{"d_mlp": 768, "vocab_size": 4096, "norm_place": "pre", "norm_eps": 1e-05, "attn_scale": 0.177, "bias": "all", "tie_embeddings": true, "beta1": 0.9, "decay_shape": "linear", "steps": 9711}
MLP neurons of a small language model. Each row is named by its layer, matrix (up: input weights) and neuron, and shows model dimensions 32-159. Each number is 500 + 40 x the weight over its row's rms, rounded and kept within 0 to 999. Numbers have three digits each.
A block is one neuron, or neurons of one layer that tend to fire together. Before each block is what it responds to, as a language model described it from the Wikipedia text at the highest values.

Headings and passive "by"
L5.up88:501490580534494465435501506561612482571499471518488441493546568543527508574477475509516496438509492523502494458524535453524483455550463472469548475536486510509497418500497534428476499522523528481494471485482428487459525480575446492514496516474518513475522473465480539525494509485523520524509470429498448510535499512476479559487461491593439467493469494462531494538443545426517510519408
L5.up179:534427512536451533474525532566561509500526472530579473565505446442498500529418519492484487406569450427515540500409481603473500436514503492475491555574490476449548440512504538416481468506526455554489428419542530500425442514581488512518563458505548496493450501483511515449526511418451479436530487544501543536479492519545547465490436477525505535507553480533501544403422521471521530466507
L5.up208:456555523452524578517446443474566541453609529487499520394455535532453605476463477541458526510530529537460485469557496542501506552514425505463520533494487436434433469460453515445481495429454539545530520507495487453521558514506520550510545486499533531492543561447427481456500501547477522520471463531488462558498570498435534377503558481517468533523434500513497531536563515489566489510519
L5.up240:507498500480559542487432537485538478533505476464535475503471487536502581535476495474521542617547501473537495482501491480473540480435487521501496513466420538481509443502463520542481512451534465509539481446552507466439525498571497517527416537594500547436480508471536525523531517466413530563532497526506368464519514514524494502489461489491442496489433506483538394487482479528524483521542
L5.up266:488476513481503525435543519516433541485560479482401457500429494521512458500487497539433508464570519538419458485554491520523549502528502507508471459536500512443607483485491439495504458489490461549536443553498446525509479565498494498500470514561417461499487571465493478521563509512480495508500553519496480474546512431379437548565526484522445485579502481505499438520542515461505480455458
L5.up393:493490476479468507523493481537451539471425531530546525456491505456521637554465509457551520516495525513492496462526433477457549517553562466513504511547430583462449544408427420461567513497558483510537396467503487514540531545447521522490545465545585440503454543493522570446536413488535518538488504514496473537531441480483471430458477489484472567539528512485499509494512523504528585501465
L5.up584:538521508484457578491510471562551550461578516492451510513479576490439482472472528496496508448543537503534484432521500483496556581497443504511528467597504476501418490446464502489519474566458539564455510537514504499490446467533485467478530534495587479571505529511409526509481471529493425449518518557406439536516425484492484508472521518477525422550496398497454516519484544462506543530445
L5.up710:574537420488493544465553490514461554514540463447405432475499479494482479495517457541508521497623487541496418525520509518524539477539499462476504485460492490459486418494540507473463474523548498522462486488477489527474483525471497522573531525439518494482426558520461497525521460466584467493489498528442548507498448552501557459558458459507424510527412560536435544520539480554498507481514

Second token in codes
L7.up218:496570514509567478511593500500482545512500498552508525553542547465494512521494466513507580491457535521533537453482501451496500482535478508513491532476485461573428468517458467515490510544506490473488498566494443523460492530515552489429498463491457595526494478518461524487439485442570458492572538433539460513546472474526440525448528470556497542421421531471442538511539584485522502428500
L7.up336:513475456460570486487566477470485442441563541573461503555479451549514443520570503456516493508590531460509535494472520490483506567456514475485480447481500411555453493456545523537523472553557439452452570529506491512565505432491451460426426459482411452473511529519503516519506564522564541523522529470469484484542432473496521500515596493484528497523504538465485486489495564494497488513523
L7.up343:452536385484552512476483470475464465449620495527489510491510547532482549473523473442520462426520488518528404473487492481579558527465518504493457481503517547488515455516485544499503492527477511512420487469531498522470505512464535544489512550485435584507612516448524498452482476572523443481494571472575535555451460474493521467516444526472457445501395545574485469461494561487515523483512
L7.up488:457490556447536434551463477511445510484510532603528541429426547501504514579530532496546470485526544494591502526459474519556462503525504512554508474479550423509542504474484439523431535531552518455482553474472426534565484449453502482476518520467489478481531560473559482463483542463560481503460515534413511458506475468557473487496487533518551514484522478457423458468494437538526521493473

Indefinite article "a"
L9.up265:460490541510573506494500506462478515477595496445560514532435533426465475490622544459536486427530530510424480443504426526551503471496477446537495506519442510535502526491560537467541512506474461523487450468425471575511486408487467570601464513584606456461540529530509538560467454483475482498509474543499407541476503480544488477497578467497477459511476542542469478495487517476479517521494
L9.up638:504522479441537443445489543472500562543487516447596545462508513492506476495516506531554446477471502554425526503396435502546522532523480452493479466496456470516469501504544509522463482451522540467456431517537492532436509526484492479499459493465516465507515549613519536486465487451510527534572551487430430428504471483496481489564467543542529540519409544510456459492523523486456490471492

Final number and word pieces
L7.up191:458493486463457480428487452549511488512540557527511542579524553509540461520495473497447450506542590519535539550537501544467510474564487550490499470523527431469439467424538512537503506471519548468535522426545466418454456518487497500451512503479507515504493504549453492575539515511468496453562527506471539469493497460615584463500413409521572520544504540492512423530524517451493384431468
L7.up385:530495557519503466567449566470482518538521561501591511485467526517516508536468507465513560411468481464505516541445469492499428486517486483513593534536443474457567473512522515470534535460518417523519523496568513517463472459554452586441484514458460513524504531495535535449513528503528449485532454550498425464473458519603510441516546463469466486414511501474441379431501482544511500507471
L7.up421:468479582548550466432507512511504471428478565466452497526415509554536502483476517508446547457461499482536545512514432499466509508485442476535467476561562406520503512460508489524528506503540500447483500436466494602482565533513490529426492465443534579518487492532505623489451507458461493512546517568462492474487454553504436498464543470483521553427598483495538517549496512486507516497454
L7.up598:416522497498513567487434543522492492481512503449551488472506519483566532461467449484426490513476480525522514479526561449498488457500456515480564608500523531406561524544504547503498526536478542467452514454556455535466528471494477501455427497533554562594522425442472516478560473488535511494503497509573469503505531499460545464383423518542498445475527519468451470469491543538518576532500

Word-continuation fragments
L7.up468:502554454455512443493548447524574496543462520505498538541510472488499509488492536525430406498455468473545555557503489512504529472479470507466429490532455561521537494502490471517522496489450494481493504464483518529490539507518415499495470518500538554532479459446564443477503502475541536428511509519533541468604448531369560517497534554515461543488519506483518498536467602511498502516513
L7.up547:531468526422533419448444402480478514533496506562483478525505548457473502532512438479450461458502512495488573480421564556494425488515549511427535435604525476551566507478445566507510522542491486448514453493505495529511534486555553519488507438487516498472470539431510475502500559460480485437477580462495492515480499488521538566541413509499479494497547524484546488530429521495510526511520
L7.up634:550470503430476465514527436519566557526595523549533415494548460507517479534505437546512425487496553450581510492527484494416544448506586513452515477586471511513494507548538565497557499529551521491496514490526516494509498485533404491470494499471506500515470485476496541508455480518544404363577535460423500491502491490490508424462463490474527552513526460518465474485490526443507572467530
L7.up681:459470504492502516548588463567510593506564534545559478545515522466540536537578474488456516442535522488534517498525498491572436529474513505423485584527462478492461489565589500489485526450491489434505453508528446538468462494466464517481595476453540529449516489522465497493462588478521475355513539392507470487541476484437497472483458523562469491513532507536563416514533517534542569493422

Coordinating conjunctions and/or
L9.up7:490550415493511527502528459516478478517502551407509512525505529504429545534574542529530453483441510451501570591514561565564489504547474469549546477494491580510553474526472499499599462550506558514432432538488473430510469475426490487478533473563452554474473485511469469427496461537589508485492484522441487525505494470479463546491548472527417482556463522492546429512579514495494471477454
L9.up279:500570460482580573495487478547540512509581500484525508588496483424420587483468503536459476514488536487534564441493562502469551546519553515524438512531496589533477509523489483506491430547484425525418446454474478502499482481501481504617519533587470483537490530464457469451471463499449515479526498534484509468535470545465447492551529508487581485525457516488473472522532483500452502530424

Phrase-opening function words
L5.up27:512486557502540415515510481534541538497500555447503510513521498416454521539555484506538438519519472458466488556553495485535566434594461472405447516493435548543559493513567554497462550564469505506519470486460494467491515501569479605484461525549533530482436533562473511525550561438575457462512522509478476474432519475487547470449472489417487521493505590570507462453490495477446554438437
L5.up45:516473446477484444478516490499504550456458553473510473589506478496508511510454478479481426445482550530578515579485488568549570479470466510518489527522534497386508437511514488473520533462515539525449472451482579478490513460454527575519560479422553498471498526596565497532504499447532453391431462537427438485512544482520514573521432473516519501458539463517525484531548542527486499483477
L5.up184:480454439500479594467473519525500542523538507457484455500469462530486408494503485505507586461576516541583441482553487493476520572501449447493504497457440512512458545521568575503530515443531555499515548548547439469459465435565507534527498433464503511550488525520453489463470516495466435491586543537467455482494512526479457436494563498451535531513573446449485447503523490408475504499445
L5.up366:473486522532516507436487413534545557532563486522457447497477579513496517516556515486493467473482517470436496400502493513518434508500520465472513508494493457517515506540500537421488541419531519447553485479508493502497503435508483572540488490512523530542526546497483513546483543520534571362554500480470464535498523444538503533513486537394467476559494496479555439500529487544474487527494
L5.up376:547467520473444513473537421492523487541466463464448475493506441417477532535502515514475497519470497478442491510489427508602627508523486488543447516528510449429490536538447530501491618450517466489455479498456572475549496448533521552568503519481555516498462489507525501525488505502559452433495526516471514547550486467518495449499477471442511465489556554477497486408511564501439546476450
L5.up473:419458509431452603440532460516525484476503544529512519550486509480486515479517533553483515516505469566474510446493510481567567484561473448489435494472484475525546449490457501504500500491469461657516471519504466546514608411540469567501491478456506469495537500474483501476446528553475521505518568473419462511560535591510498487509489508468528503429532455522544454532478558495434534481508
L5.up509:512536462515505515484424548580461520526656469512492509480491528505490519507550533509473510406447470484458470500534432439557537543478516499514511557462481493520475475503530503462491484496540528542487553453462477482489483463525525575542463502520631462547505488496490528443468485473474552527490511492495433571536496541460534545570482478434493517478497509562523491480532483428435479516472
L5.up565:564552465503493513503453506512501473509513479437531508533502480519472552409468419440499488461478494516499499606490424509544500490497483539485458541468356499422496546495467439546508478542534550510503536534419405510521505451480453569562544483425525490513509500533504467457497461530502465532523522464495485497404505526560454451493575521417433523502529462538492518482542518542556520497486

Table cells, s- word pieces
L9.up307:425491410506572525487453448462469458462526522520527510529462470382489502534503486472574599488525529521499574517513521496542501448489453529552483535523506489504549518519523473482480447530523487539488530449520487509454443462474451522456527453493523515431591533521544537480460430583532459463496496487577487499435454564502444506543497464461473523513515487564501509490469532438534519460541
L9.up466:452545450477535427475504448483559470504398521516498555529483471512501462487541518505543530516508504567569449536469522429509503495451488510492509538516527514519486528514493499481475535457512489523536482433535436520495512590511422523560519528459529528447541479474532480461474503471496536551491521505518476604495437487532437490501485488456457412470476488555506501477474428504582565554485

Mid-number digit continuation
L9.up161:441501509509523506473453484608503453458462520451493439504494553484459479539544579545448432523471455433556507526488455504487497486483464477489489450540597494485492566527472516511511518547506458529476484541503524436537515488459524464460504459439496610578485484463478493550439519422564508527491554455500463449522487516449519504578496462478461559523514481547484543551531580433507536557450
L9.up348:468426500490546492445486541496476474518420602486439485523541414545495477524486519463551513514536507480583475503512429509500489403427487462492431469487484508552558442417490477480487497481482488499510509485539502549521532417485540467502468528516515545462448532542467400529527435416537482501465500512482466562562479484491546504544526448526545509514547489457469488473543553610494544542509

Statistical/infobox boilerplate tokens
L5.up23:483534491557538406507511518426453488561492505403468488500473505492484424446526409495535489441481554560418442519462493468485414486500513510526461459463548512490510479441517533534520445514598423469524523542539546532542498488541464555480540500532483526544529512463516523493511501392515483500529485557486471501516489519544490441521506459431529499497520485473517517492500447563519525602495
L5.up200:447446471521516525459509506586449528556527475487532545461486442486451513458485553461508514492509537529449556542494516493554519505534464472487460502485424478439523494558456568403443506569577409577534459520523475468558550483508511522478487498503497537531520539533525511435476456471518480511569456531484568554525498493485460488417548493479477543446490486499452469506528487470521546503450
L5.up222:525489515476461522470420533617426503435512538467553481547477489462514486468517574544489512519498491544410489549506455603505495439457449531503430507513512470460527512464484490500571550441538505431446533489546504465512447505466466505513516483453459515566455525462523529481430547457570543505569502481533476523503530528518517529431496499459511423488430485469522483493521546482512538506501
L5.up251:461474437531491494468459515494424533554502526539484534508509510481490547464496493520491471523549509524512540511458471539444442432482530500489484463407531557548517502487525472540493516468565483471494460474518517524513547450474488505490438487516585534588523481508492418453510494489476517538503565582556606528494501459485505519527487497518452518469463473489455495531497524482485477483484
L5.up270:503580533525463519502505483549524557489501486462592467490487532455590551425456488457592437519503535541510473495451557513486488505461462490496522557472492538486531433514477525532474519439437496498445381436544499509490544507478491543503487439532587569491494521470527491500472499389479470501492438487490496409453480523486500440533479503539508521505530506505446484542439544484515450512507
L5.up346:486563485493488417488468516491529470533471586438571459498569542515510524527423516544492511507437503495517493515562537569544454463520510467589530507484516559506590453555509556493557552523512537519559524444561477461566558455486485472490449448505515537564513489552475490552528461422492507518521451434541499503485450465483506475531480514497533492557480393497475554511454534482487514465485
L5.up543:481510434462488554489523405557509532511554483457484510528551418527506489577515571540498451341525520478574498512486575490449468489487461473449495480484508546444505500492485505532469416457520479515451508432543498442490526530516528530550472490539532493482489552503474514475517501428491559380452537492535507464561486472434506475524437502469535480526495519483579483547504530498508541522459
L5.up634:454464554511503506449517434527464466562513542508483412570529515526509527471563520456474437520425571489468509574477514574558451511576464458518553464525506530493468465470517514425464474542512474570565449508479492539481440511495459508503425531508579544492478503541558486470465562498539485553458471469485546492544520508537528530485451499608459450461530462506464488434501502445467452519510

Token after numbers
L7.up262:470532446533501496508538513493524483460508546556544479470538509522462518489493548478505536481505503543511478462504568463539422469513492538510534466463508495427512482520481502474482484538488542527474514446457488605534491531515454424475472428417554478488496549533481492473481538517448506465537540579498467433508467547554522522511472540459528512483554415566502503460589437544534575491504
L7.up358:562448497497551524516509498547554475519435475492452534488549505453528441482493489517485526518511518473523493528520468604496528516483506549584514493523493459483497437530440485453504560582481517456594430455519518431487401451426533514501501478501539512454515478505502492497554505527574518443476513486502490525501463480513518543478621438492520477424622515466527428465530428459506441500518
L7.up400:507516449502564463522487458619508520576518512486520502504557507475541491517471537441527503465425508476481509458499526498557481480454456479526535515413522501531446471507508504489480421531451547441460505455536421544506413531565513530486560502534507496481447569558482546427500588557490453483539479513562523496507496490567592422472446459456472480482573526477527417478532519495533513527511
L7.up640:489509472482554500536508476518477537509445531498492441518577519494554445442561514477547462579490511490482506517486497527538489500512521520540492474445448535446525439491522433473534508566483479490507508488476477576475445494526484532493541542423609518504527549540461516478534516432475500397491475483485493481489493477552510597457383506539481453491527467490586518477522458519511487479474

Infobox field tokens
L7.up203:533514504467483503494514499562505509501484518448456526474499467583522530506362468446512436408505547551508483517495475466532458459404486452517555533464529501529483489451455448458603455486540517488526498476502503466451555491462556488495473498444495571447414544526480474452446389506511479566513463489543555522457565536489616485428527453519519422535460543569516536500527521501578518456546
L7.up418:500468504490433454467476552547394514500448526515436502471549486527446571528473468526494544482553508436486522486494506514556484570448396493498612464495530514535456507479498460514487445489446499580492456510522438517544544479567444524539485526501558512540467496478531435478581452553449435447528532429515520499445479479507510449533485492522523525416564540426500508564519475501457461561536
L7.up679:510445468516496417451489464514495523502531554474477496518494537431521517470511534529443520485528557542503570529536479516440456527475403437518497481488458498505517508510540473504559455458454562564534467457576470533545542561515532525464471455508498491518512547444517564575514432506499545462497498508537443431444493548501575527540503495447528492383544532476406525393504500400555484473514
L7.up694:482446502570502533450488508465417471500546535540501515450490491518471522483528499577473445504524473497531489495529434551431546507532515534490510531504528577470472475570487546500537460485501501522464504489542461489545514440468458510500494471482496469559446532506569529537486514466514476550557583464453492460521533496531533472530554488466505459410473517421437509497455492504426466477464

Mid-phrase conjunctions and subword pieces
L7.up70:505510454556543547448518506541564571483459534518555435486505454514487565525474435508485552516505488501477526486463462538455554491560570442549591509505481548487594535499495539509550515423505465507546454511482483496560489497464511505545457446481550414496553497525520522551443459466483507557512541522524505446432534481535598479493490489440472532494473454508528456479516503560456449418418
L7.up273:547501533555449516433508477481517599546519518426493450445553486476522482558496539485475449514522553506492492503529520489423506508447459492534376540516469500495536494506492523565499443562440472537533522558454530533533422503514460469468484493517514506486453522419514486494539508501544527443554474551501420521568449504488506591551525575524453556532481487483532513473594527508500504504516
L7.up334:415478495538490548534489458468536564523499482441488472495503475503456513529427532509462458519490547538461527523475538470507459524456554534540474488584561563496560531448499510583475422506508456516486456494499507509559438527486515439454539463478466498442567497510507480445524445593467495485531463514520444508549440467462616537566504541493445571572434429496507504546554440509514494481539
L7.up653:560489533510499485386476489483560516498520559578525446486554467571514508414564505444418486501509585524514487540481458528515557485519583485430477468534551530561540480458469509480560491503467482457529449488510512495563434462499537491429499499516449513534458542456536495483511530448513452553518521534526534492436454434547583525498466501461467635525527483448541458475549468509467454502496

Acronym final letters
L5.up40:485515459558507501487493514499563441560515437501526451412451521499533537458585535483509493484475529507551497497470485498518517485466479536555559515538480507407509460495421509456461500517517499560502506574526466536491532460420485531490500584422524622490581512550517462456462513417543511507474469520462549557528438488544436472456511538523603509495476502476435433554491473480455556528465
L5.up138:445546552512503479523445516444553434486478529454478492411518575495544493507442596512531592438495497455565590492504509485520466522463427555541522533447502450425479459519380482551525513436438531504473468468472530540501510507496515447448446536570516496476556528555485500445549516518547485545505463518523490533505496437554444505549495463499491498444501548495493450511502452485512523514433
L5.up176:511506519489524498519491565514532488527505480478438459540506551556477473507501530514435502556490520468469542504423549528516478536514478535441379493533404467465493478567534524527555503488511481486520506448465469491480547476475513508519488482541478458508460547478485465503412422484536501557527524473467434592511457601509516523474505510495565466562520562458469503523516510585556496474441
L5.up213:453430517447451501500498486468534458509505489472504515417469477532445554553531499393528566476539492491550468513452519562445474513493410558539430510406578458522475516577465520526499484506505500538527458488567546555485509507490527429419512581467494464481512549522504483468545506486398451552563485555459524590503466502557479456562520506464535577476516513521517527426530506491476444477539
L5.up416:563538543515529472533493523495434502465458430512510477501512505523512443437535447518477538562481483502519473488530385545500496492546484581584443521581511426433468536515454489519557587595510488485439438462533489503475475480475483461509497532482485528464465484465508477524484495517538541541507536535495431533565457532528491499480452544434495437502559549551428534458527534520508486446542
L5.up533:500481415513550471492502550458447479498454499526532490467489583522522493544583516503576476534498579497564539527445466521490466541485383544551454452479522447464494508554508480497442519518510503456437509527474497519613536484430531480361527475489483483531497594521502489453459478426560445560499513515534542538473462473501492463442467545521551518506497503484442513477526494484530500484425
L5.up708:510423456532550516538493560525496465426403516558552515503498473508588434586486492546496452500494540556517436527448536478502520501488487519496516517577518469419522484491489521551552526486519544492428529478482564555572509512470446472450486500543513507480541453527532459496493526414541445492482488507487536446460436506493540439514515560475496498474468497500510587447485577486507491550404
L5.up715:515530471505514562510467500530490470446519449486499509531511415523515566497511482504476501507517517491545550518401524555522488510498480540523480475608549532451486446485481469560432524447543470461412530447579500521524510532519529489372532467499478513540535507505533478506570483427490494498495529556504538492484446394515524510473533483528502474441462479518465463522526531585553440513498

Century prefix of years
L7.up22:534510487572517499471526476581449509499563530498530505525470504498529477561560498446494519495518525551583513469488523490414461481424444466535454529469567486533545461504555504513513518512522493454490517524444527425495538488496574548520493504469509541473493546486471476550531537517497587525545524534510453484577481476543504556462519522417497472391530508445513420490463472505513514485490
L7.up251:493533490404492564476442519530519465535472558547545547477529475461452518541438444502552556529435544462474515525510475478537524534515428481531537531458522506478526478543506437520461458507489502436495402468502503482469502539558536576474508493508556497507480476513497471592548455533499503496494488474487524515506572466453440529489509555490539497534418484480527439539491430401504514545501
L7.up485:500512514577506518449458551510554500493507522520465408486577464468474489495483424516519442486524500527480478612543570465495487458532413505558480481490574534478486488513541505463550556497492519455550547474558439504520489492530544496427481481518522454485482496538484503539503474528457500442470534565481472487509473461460458497510498469561532477475393526449434494566518442528493477563451
L7.up759:463466521480517534488461505447527505555530515500500492506488526579470613587478483449519459468534576480459448476534515531500576493498488514543429483534543541507475469537497512454378489511506464589493593466465523526534544473548514540432435544494510574461548444529471510510499536490471526499456550564536471558540517498489514466415502471531471539506476504509508529498515502448454544470434

Coordinating conjunction between conjuncts
L5.up58:483478510585601518531500482483530470495513515516464543446533495538480463574468515502472493475471523438450423490438487510528552497501504500546455560537609433504481505484424435474485443544543488494442465410456538482494467503458458510567499487529528439534556459523489496469540477529506551532510469551530471511534514547509487530521517555493565529556467571533458481476547481444453548471476
L5.up163:565536532509463462495535403469493489550438479487492517499532466501529495505506505448436504487491557476574507527476498445510511541548504570527451447571527490472533541511477439511491484526538470447457479493566619486555435495499501505460503475479460514490458479570486481467507479569563498514496521525429469526513499445476547500530528516486527524574485503524457454523527482538515516514522
L5.up175:591488516501526521523523454448474506536502517529496557497580532447462500608455505543480475513496464437524503483474586457550577482493476489483500495563483597560489536449426411576491469460530428490511472519487562500543505583518543534519497424532478528472459502482538470512537527462541436438498464496499504486556455491440521501521469500495534514535492511553520539519569517479451437533467
L5.up199:546493506413563574509463448472463507564467502533448454561523529474460484476478490565487443553469548541506550553437552448505583604472532507478531539500468518469472462455466499450470427537494516507537484422464513535470452452446518503557431529541462473521589518536485557356514459536492513508594488466427482489493494436515443477515501487487526570537469487514464517499507546542502488506446
L5.up212:518474501411575489506500521511451463544548542396495531479480532444580492518524594532532492529478563591447489494487503549473505494443491500476414522596543473534493493468502516463506494504594511523509458477483483538500484504388467504547535454572490532510466505543466564568533447485451542459516525505450526411551524484460413503517424499517541494563488556444487554504527507478479498519449
L5.up365:479444506462466527487501539475442492497473540532533535485531455537475531518507555493496424519470459501493548518499449542523556527477529571511506471438504536511540484491444512523477493485508474504538542529489588411439473467529496554552523520589541508472536489560532538462544452550443492563400494445529450441560509498517561552578484471509421514425425451524500523560565493439421440462495
L5.up401:440417536424517504541454598455462555426545499510511533609483443526495532501563490509527468522508520558480638463535465525440503517534461478425491508480487478509459452518447456531472529571458479479518452592510502454485511468505473571512542510484575511541585436498527528476514481440502526505540502530534534396533560510520546526551553499507484475511472462526439528495556543460503415480573
L5.up618:521530477443536475534492462462458481519528486543502608473457550444541476531476579470453474522404457526496475459465479466502566523539495475526506465513545430581515478476446508450456429503504463504509533513512550501476465483498473495489514528498480429537531482522434491476573439551539484521429476526494453494557469476485513522496571464470460474525408520548502487442539513518510516494536

Century prefix "19"
L9.up599:480501522483498454474513510544564521510519467554509428519508496501418542477509554531503471495506547447514482427518531535493529407500528539515500536494426483483501529484519546504435486486519464478515504460505500548510511448508569500483508524510483561473486419535478546425496510423481584444518473554451461537584448500463530558497485564532506428527447495578490513429510446507445520521490
L9.up750:474487530464507540485539516523533539540486507535482532492514437460497512447431481489550503448522564564431470450477476467552489479496479489457402439521531516479527507559497458563474537460517522557545519472521474480541467548456466496526424514523552501493482482464491489524469529458432603451529557571542519467506529491451592527528415521522402544574479492493440463487539461433484499455488

Infobox separators, complementizer that
L5.up1:477386548506497508559423475564465455582571526519465520498458495463508580538528498536542495500516494446552444452591531479498513541543544501494525475417468427461519518576495467450548484531538544522491469527485471496598444430548469547579418499483549471538522491493521513484512502461531502477540432489496448477553531472510497526509435475506502500446501514490503487554459573474450564437458
L5.up139:465627453530504579447547604450499466508528445444462520507521419518535516468462404495474459500532477387508466473586512490479521483504471534517480528580489504520512472492562501542538533449461561496523414542497477477515551482432501503453476521570489419515486550512531475471450450491545423481539485500555485401449470447501506489586491403469520464524541534496474521571528507500536515480515
L5.up192:474528522500494440463513541550415509488509471474536405524438516483520554496522520504547544538516482543497492529499504536530446479391533525471509603488527463527498463491509476516520473412577532529478424564460559520522548452488459481510462479554512492539449447513554474483504462506584552421546431485500571489473491455516503581515543478435508479487537507495440496450486485452526525456447
L5.up370:461502503620495555505514614509479575537494431561487539475518463480548507514446485505542506478482515476580480558483471457561476473520480475552450499467476492498546539460458470545507467490555521469508462470459500518591558522449543498516550476537547500495490485579558472480424491418449498475498451590537507518454484528497445526481416476517509498567471566452507433507497486533444531535480
L5.up434:487538503529535547455536521423476514506470491437454516472543412478564481506510452510482490500443528451533500498493516500421477529529482445558578475456527507447443512525519496498558461537466526492489510493548636472446515567550469518559473456498565526595465492545461583509430470491511510546545517559513473465419459504492458571504484473467508481509515557485495482530484534496509538547539
L5.up436:530514520481559516502421471520446550480532450540399501534537469491465561481550483568547488501554456516496432507459480457538447481440473507545523489510579440545469480538501524479527482460563536523514567548493558528505480434418509500474521491356482562491446465470502479426447401502528562520477482548552542511555525427504447458477575518491474491526475439478566537527533546546468477486468
L5.up567:504466450464540446530461546463466428530495512423536544512499414486449591500500430486541513474486452449541520483536489523530455512478535459568495425465549477537496484421541522551477474502567461508484493541508583510476511418478483552484563542507551445454443439489535508546466497428478478478549446537582443529511510444557533544555456523497504474512517510528584508494530432453475561553529
L5.up692:458496435409496492445484445499467547527620501549493542549523500492501516479616545450461572527410471442495488485523443515501519502541515422490495504495508501512500495540448542510498486490571500537537506446526409512445502450474505496472464565515504451442455524465469543542483517484550468500500522526488501534531506499527446584479442498482534474459479470438456497490473494486466447514470

Table pipes and institutional of
L5.up8:464462453551500507496486569519564468519444529518535457531477559528541453478534563528442543599531540523469478472511484554477488459528481477565532495480512508493486459521456492456505482510498552478480491489538461541528442495484473513446576458566489496490544490447539494452497472521496433509510548492433426460506542491501427475490460482557461406494516450532517554452554509438492513548474
L5.up28:585522510561524457485503543488512486438490499484512497470408528531534532460512456487514464553483545474512551530551418573477490509542574515536535493506545514579467495487503487470504539471543478502521457592462498480576477472514477534448415435439454498520477460497603391481486452448512559528505526555545519521491465483465519480516434514475507474462444532567567602487503561448486483425455
L5.up157:530565521556518461510474471488496503527474520491481569509537616568503571449533443494461436588443480506537449487515493578520473537465541475571399502538517461555542488571478464462511501436545475538564525485495510499543494475459543513534484449468519536533516504485472465469505556503446560504479487511519499500565458566470482446398534502418496447488506485563507489509463449515467511503457
L5.up214:521541551553557498473494471539513542521578442497477483505557494482559494459511482520467443476457484469475523451527541484596422483475425395487477491497530601542503485478448522524473501526494499480574520472486501519496470483483536512489466544476481478515488471478450556486498501591459612487471442506494492486550494486447515449513470484437491482556476528458503451466475503518478500455422
L5.up221:582476545485539481519545541496497491495486494456536516464460587474495498557485476542490460550529458536503454534518486561417466433478429507491476509590497497507511536493557567493506566458516533467472459440463500541533529488541506491516499526507547494467478527506508497495482447435481500568512519476501514516484536524549601448521418532534537464411454418458481503545488562523586498494454
L5.up281:561443453558460518546539517512600549491558492509483548548478498448513462504491505521505512495469525494524474553418489542536483492506441515468531481464481421473487522514480504532466499448472486495487504488553485449578435506560450490458533491598507486535536495512577480484477529448562484501536519486538570554515437480519548502435509523559527482392520496494515505405562568393513539487494
L5.up321:550486483535548551471549562513489557537490480450487490485497507470490391524450528468464542526568515489521514519527479591525554480529565452488435550481524483621459505456484515467532433463546503531483486488572450525498424497515505547441481497459541476461497479479481453472538518507459518484498544508535419527532388546511481536476488483510531481505507532475554530487445540443520524456474
L5.up381:517473567539514516503477480518514523478483535469512439519544486421531464496511535468488429560472569493479559501455460566460493445483527530538480492481534521485586498501495495464478435408513552451501464457531532444531533424499527479442506475508491482551532431496453475459518459469483436520549532506513567548523518468497548459454532472539550520498440465527548472567462564528470486535536

Predictable mid-word fragments
L9.up94:530547458453531457465601430474551485477537515481521501476511489511469575535585495511476467442501465442489506496499496521454504559397479458559535544506482586469552500476550469534488453482546480494462447483483521514532516501425516493474496492533456527507530468540446510384518491524508494422507526445580517516566419456462513455533461514514543455487532540475585557532537478491470501467548
L9.up335:548552445456529409488509436473473466512485515498549451520524490476553482577534454477412479432491463536488521534572541537489468403440514555472476474463468486567530478449472449534454443532514515558527523467515555565501461502502537523493537560489474544514544553477497429542482477553481456511537580493515578543528442472598491504526537490505515498478510437426461479509553538437494513567470